python train.py --bias="all" --parallel_block=false --max_steps=7499
MLP neurons of a small language model. Each row is named by its layer, matrix (gate and up: input weights) and neuron, and shows model dimensions 32-95. Each number is 128 + 32 x the weight over its row's rms, rounded and kept within 0 to 255. A neuron's up and down rows have the sign that makes its largest values positive.
A block is one neuron, or neurons of one layer that tend to fire together. After each block is what it responds to, as a language model described it from the Wikipedia text at the highest values.

L8.gate573 [137 108 106 147 161  87  91 145 131 137  80  70 117  88 183  94 162 101 151  77 103 151 139 147 105  90 100 119 193 106 173 107 127 195 114 130 173 179 117 127 115  36 149 146 136 143 117 148 136 153 142 164 149 167 115 129 146 134 166  72 149 179 164 124]
L8.up573 [139 111 107 108 104 104 166 120  74 119 132 144 108 103  87 119  93 120 150 179  94 142 191 139  77 100 187 147 140 224 100  93  61 141 145 152 134 157 111  81 163 112 107 104 117 141 120 141 164 139 131 102  84 180 114  71 122 119 122  99 138  97 120 111]
Responds to: Closing heading equals signs

L8.gate430 [164 116  86  81 102 146  72 135 114 193 126  65 215 128 147 115 102 137 139 129 119 186  77 178 107 112 118 125  82 133 154  87 135 152 112 103 111 163 111  84 141 180 148  78  51 132 115 181 127  93 127 166 187  93 156 183  81 162 155 136 125 103 140 119]
L8.up430 [124 135 205 162 104 119 126  66 186 109 146 151 143 124 130  85 207 145 116 161 111 106 100 133  86 192 164 168 116 125 148 168 100 135 151 148  79 149 116 140 135 111 177  99  86 132 105 123 175  89 141 105 151 179 134 131 126 113 161 150 179 116 124  90]
Responds to: Word completions and quantifier "of"

L6.gate101 [116 130 141 196 158  87 161  84 118 129 107 103 184 141 150 112 183  86 121 126 146 159 115 114 164 134 111 131 141 140 134 112  90  98 159 161 115  95  74 146  96 164 182  98 156 142 132 189 153  92 177 180  83 101 135 115  72  46 134 141 160 109 152 106]
L6.up101 [107  49 163 167 150 207 183 105 106 155 146 123  97 133 172 141 156 113  78 155 167 106  90 138  97 153 153 105 186 120 120 141 156 148 109 141 100 124 111 194 102 147 148 172 139 158 130 185 169 132 135 161 130  61 158 140 163 106 148 105 130 102 143 108]
L6.gate416 [115 137 120  70 148 112  92 141 168 196 120 134 149 123 140 149 127  70 148 143 139 120 122 151 144 151 184  78 156 144 110  73  90  89 151 127  89  87 138 117 110  83  80 144 113 179 128 158 158 114 128 174 132  80 140 117 161 134 118  80 130 173  82 127]
L6.up416 [102  89 113 138 156 106 102 177 143 169 102 103 157 117 131 175 155 117 128 137 161 155 102 150 111 151 173 128 122 117 152 157 103 116 129 162 153 112 152 147  94  98  83 178 113 164 136 119  70 153 153 186 165  80 112 149 136 101 115 126 168 155 117 134]
L6.gate445 [ 67  90 187  93 127 122  85 146 106  59 114 113 128 151  90 102  77 102 105 169 160 142  82  27 102 123 139  93  96 146 161 136 105  96 134  92 165 181 106 144 150 141 117 136  85 146 113 116 117 158 113 183 121 127 137 132 154 134 196 185 142 123 117 122]
L6.up445 [ 85 136  89  77 140 118 124 118 150 114  68 120 153 127 147  53 123 101 139 121  78  96 103 160  70 108 114 129 147 123 116 134 145 165 196 154 116 135 129 151 167 135 116 177 133 101 182 158 154 102 131 172 182 188 133 109 105 178 121 136 160 172 134  94]
L6.gate614 [128 108 152 157  63 105  74 102 150 153 144 154 101 174  89  47 196 149 143 147 189 142 143 109  83 123 141 164 114 121  99  97 133 123 181 129 127 105 108 128 142 152 127  74 131 115 153 114 162 136 147 166 150  84 139 137 117 133 155 104 141 144 135 109]
L6.up614 [146  67 140 137 143 109  83  73 146 142 152 146  82 165 167  92 121 133 155 139 141 122 110 111 135 122 157 139  94 143  94 127 128  94 153 102 132  89 176 153 107  92 129 174  92 126  81 152 145  88 144 173 109 158 118 145 142 124 154 151 155 150 155 105]
Responds to: Table cell separators

L6.gate164 [143 104  89  94 153 129 160 142  85 108 175  94 176  82 110 138 128 136 123 135 155 106 159  90 123 106 142 124 209 110  80  68 143 159 154  76 104  87 107 185 153  85 142 172  80 100 167 166 169 143 167  98 156 139  89 136 151  97 152 142 146 106 100 138]
L6.up164 [130  99 135 108 149  84  49 111  89 123 147 122 102 100 152  92 136 151 157  76 121  80  65 141  83 144 150 134 204 167 149 167 111 183 131 111 104 107 137 116 142 104 136 123 101 125 175  67 165 112  86 160 109 112 129 101 151 163 161 155 134 164 155 133]
L6.gate557 [121 169 156  71 144 174  90 135  92 153 147  97  84 105 141 244 143 152  53  90  74 123 108 130 164 122 173 152 137 139  76 119  42 189 157 169 216 158 140 142  72  78 121 140 129 156 175 243 144 143 103 157 159 127 134 140 104 144 166 154 128 138 117 118]
L6.up557 [ 83 189 130 124 121 142 109 183 135 143 166 142 128 133 148 109 120 147 102 129 181 133 141 110  94 103 144 138 109 138 140 105 132 228 136 125 138 110 146  84 198  82 145 128 102 103  90 153 125 110 150 128 182 103 125 190 192 113 156 129 129 167 156 103]
L6.gate566 [149  83 118 109 118 116 120 123 165 125 120 117 123  79 125 151  82  96 117 181 117 118 164 153  66 126 159 125 139 114 102 130 169 102 142 158 112 202 113 150  69 153 141 169  89 129 105 178 112 189  66 124 124 155 140 118 128 146 138 102 157 125 115 144]
L6.up566 [170  66 148  61 108 133 133 156  95 151 162 123 156 108 145  95 116 150 131 179 136 145 168  88 115 192  89 150 132 117  74 149 146 133 234  76 166 105 105 158  85 143  94 128 115  89 128 171  96 149 133  97 145 163 110 139 176 151 171 124 132 255  89 165]
L6.gate668 [147 131  87 132 138  85  89  89 134 119 147  97 124 113 100  69 134 173 101 142 162 155  96 142 114 106 152 166  95 164 135  97 138 157 138 181 188 166 121 151 130 120 146 135  79 165 119 202 134 107 122 148 117 153 155  94 178 125 180 135 127 121 135  90]
L6.up668 [ 97 136 154 112 101  88  74 114 147 109 110  79  77 142  94  94 146  89  90 120 193 149 125 135 157 111 214 190 166 147  68  59 142 139 110 102 180 146  92 142 117 134 136 155 134 122 116 158 120  69  97 132 156 159 133 121 140 130 213 125  91 132 150 184]
Responds to: Section heading closers

L6.gate23 [113  79 163 152  73 117  95 193  84 117 106 109  97 110 127 120 131  89 136  81 132 134 121 144 127 129  68 104 194 125 114  96 116 131 123  97  78  73 187  84 107 113 169 124 115 123 109 122 128 197 118 124 160 125 125 130 135 146 165  53 175 128  95 112]
L6.up23 [144 106 101  80  92 123 120  90  89 187 116  82 132 202 159 163 113 122 148 131 120 104  85 101 144 157 119  72 133 127 110 131 138 108 131 118 126 168  80 132  81  53 160 146 151 200 114 139 124  46  84 104 119 143  62 101  85  81 129 170 144 111  98 127]
L6.gate159 [148 131 135  77 121 111 130 153 156 131 100 160 113 184 117  89 133 127  59 151 142  81  88  76 131 123  91 118 145 112 186 110 115 183 112 175  92 143 106 129  84 103 149 166  89 149 110 150 136 148 105  91 150 172 106 112  99  70 169 117 162 158 153 106]
L6.up159 [165 120 143  87 156 149 101 145 134 183 119 148 147 124 127  89 125 119 190 117 140 105 121 113 180 157 149 186 159 105 116 110 121 151 138 118 118 152  94 124 175  61 167  99 145 161 116 112 162 151 188 131 112 161  86 117 116 148 157  94 220 137  96  87]
L6.gate176 [119 111 141 148  75 126 154  72  96 131 105 125 176  92 119 130 140  87 110  83 142 142  92 149 125  54 190 145  67 151 108 113  84 116 139 152 119 113 121  92 133 167 165 152  45 149  51 153 135 122 110 178 122 132 129 178 110 103  97 145 149  81  71 126]
L6.up176 [114 111 106  94  93 207 160 133 164 125 180 120  48  99  66 132 167 204 124 140  72 144  51 128  97 132 132 104 110  97 117 116 103 142 130 110 108 121 148 139 104  81 159 142 159 145  78 186 127 124 118 151 111 116 185  92  92 112  95 109  95 130 133  97]
L6.gate269 [122 157 104  65 172 134 119 134 190 127  75 147 159 183 162 145 112 121 132 112 102 133 101  91 168 114 107 171 147 162  85 177 145 115 155  83 121 138  99 165 155 163 139 130 122 168  58 228  61 180 106 156 139 143 137 132 135  91 110 130 133 128  65 163]
L6.up269 [177 124 108 150 134 157 119 155 141 124 193 102 109 149 115  45 163 180 132 212  94 161 100 120  98 131 152 124  68 130  84 145 122 171 101 147  88  74 139 110 140 131 106 142 136 116 115 129 139 152 113 183 118 130  81 143 115 108  84 139 134 166 129 150]
Responds to: Verb-completing suffixes and particles

L3.gate99 [131 141  99 111 109 144 159 110 114 170  60 115 137 119 183 107  98 158 173 179 136 191 123 159 149  94 150  93 120 125  89 177  87  96  71 111  69 127 122 155 124  86 122 147 120 156 106 159 134 158  95 119 167 129  91 112 147  97 140 115 151 140 118 150]
L3.up99 [ 86  98 136  89 161 128  95 139 155 117  70 132 118 113 193 152 129 187 118 168 135 187  79 148  89 132 103  94 133  79 129 160 133  78  93 105  65 165 114 163 136 122 103  95  92 125 146 147 153 158 152 128  79 139 143 101 143 156 123 119 164 138  83 155]
L3.gate250 [134 130 157 168 111  85  99  88 129 138  75 138 184  75  27  83 151 134 162 111 152 130 103  99 128 175  96 115 104 129 118 135 148 107 184 144  98 132 162  99  99 100 126 148 115 123 152 103 142  97 148 142 155 171 165  87 128 185 177 123 114  86 120 205]
L3.up250 [161 128 115 156 132 176 133  97 136 119 156 159 107  64 127 133 109 102 108 116 176 151 154 122 132  95  99 170 139 147  83 135 170 151 116 144  85 100 105  83 107  81 118 113 134 124 144 162 148 148 124 150 121 151 165 151  90 144 120 106  98 102 131 210]
L3.gate546 [161 113 119 117 167 119 128 168 153 151  50 142  97 125 146  94 150 103  83 127 125 112  61 110 171 205 110 114 136  96 112 143  98 120  98 165 139 147 177  98 149 173 145  90  36 144 153 125 103 152 192 103 141 149 103 128 178 132 148 150 172 112 174 111]
L3.up546 [153 152 122 193 157 114 141 132 135 194 159 136 138 145  99 100  81 145 131  96  65 136  89 124 165 185  91 135 110 106  92 101 138 162 199 145 118 131 145 127 116  88  91 158 120 143 150 144  75 109 114  91 118 161 132  65  98 114 100  67 100 123 165 149]
L3.gate669 [113  99 153 125 130 154 156 160 125 109  84 106 127  83  95 112 161 122 111 181 130 128 145 174 129 112 100 156  61 155 149 127  89 155 135 125  90 107 177 122 145  54 117  77 155 141 109 160 140 142 100 131 114 120  99 171  90 120 100 188  91 109 115 211]
L3.up669 [ 93  83 114 107 100 154 141 128 155 137 127 115 150  76  75  85  77 107 103 208 203 146 113 125 109 138 143 151 112 132  76 133 153 128 128 146 165 143  75 143 170 149 105  44 108 148  69 181  91 110  65 168  84 157 116  88 123 144 155  89 117 101 159 194]
Responds to: Verb inflection suffixes

L8.gate342 [ 95 137 167 124 103  58  61 155 138 150 125 103 103 115 171  78 129 164 131  74 101 103 108 134 101  90 135  69 163  66  97  60 159 110 181 112 163 132 145 145 104 111 134 141 113 159  86 118 125 103 133 182 142 111  96 144 110 123 107 123 113 105 158  97]
L8.up342 [130  69 133 124 105 182 153 145 187 147  65 171  98  83  84 138 128  77 145 173 149  81 135 150 131 128 139 142 135  85 146 127 135 101 128 149 126  82 196 119 136  91 121 130 104 139 142 193 106 140  97 147 125 123 184 110 133 140 144 129 182 116 110 145]
Responds to: Line-final markup tokens

L3.gate95 [157 161 124 181 196  60 115 180 145  67 103 120  97 131  82 126 104 135 138 145  82 201  83 139  73 117 107 148 159 121 141 194 110  53 130 116 117 156 136 197  87 201  82 116 119  87 157 177 147 146 113 120 115 114 107 109  78 131 110 122 124 140  73 132]
L3.up95 [ 97 124 124 127 161 126 109 167 205  93 114 161 132 162 151  92 126 135 139 148 163 168 116 145 118 120 126 111 162 172  80 100  96 125 144 110 128 132 125 201 111 150 115 142 184 172 142 148  55 154 149  96 110 124 124 127 101 113  82 153  90 111 140 108]
L3.gate161 [ 93  96 172 118 188 148  61 177 117  91 150 191 138 139  74  98  64 100 129 122 181  84  79 129 116 161  94 127  83 124 115 165 147 149 136 117  82 178 139 123 165 160 153 108 123  95 152 157 206 120 208  83 120 180 109 115 161 154 108 157 122 118  73 180]
L3.up161 [125  73  45  61 133 113 148 185  97 135 152  94 127 122 134 139  95  90 127 108 124  70 120 168 115  85 164 183 148 136 169 170 159 106 127 120  99 133 119 169 122  80 175 114 147 168  86 107 152 130 130 197 130 107 148  81  63 136 139 139  60  93  86 140]
L3.gate291 [143 134 158 119 134 100 138 166  55 124 128 107 122 142 153  73  79 154 123 116  94 112 103 153 124  81 112 125 111 150 144 155 133 110 111 140  59 109  91 109  67 122 143 120 150 166  94 122 153 158 163 120 129 146 114 154  59 115  81 147 114 183  81 154]
L3.up291 [153 152 170 136 142 130 140 106 153 155  73 106 132 163 133 129 126  93 172 125 170 117 123 111  95 158 114 141 156 149  92 148 137 148  75 129 120 135 115 165 152 161 148 191 207  97 118  72  81 145 193 114 103 144 144 151 123 126 124 130 128 140 116 118]
L3.gate647 [ 76 138  95 126 118 137 138  98 134 193 160  71 108 126 142 104  64 125 100 104  82 122  88  95 130 131  79 166 135 142  90 176 129  82 119 106  72 200 123 146 159 162 153 150 187 124 156  87 167 106 143 107 138 117 150 128 148 139  52 157 148 121 112 165]
L3.up647 [105 178 116 181 136  85 214  94 130 116 146 184 115 157 164 186 118 144  87 132 172 132  94  77 186 146 156 161  84 162 171 149 126 103  91 120  59 111 207 150 103 131 128  52 129 148 120 147 153 129 131  78 159 149 110 111 162 189  78 151 139  74 133 107]
Responds to: Structured-data field separators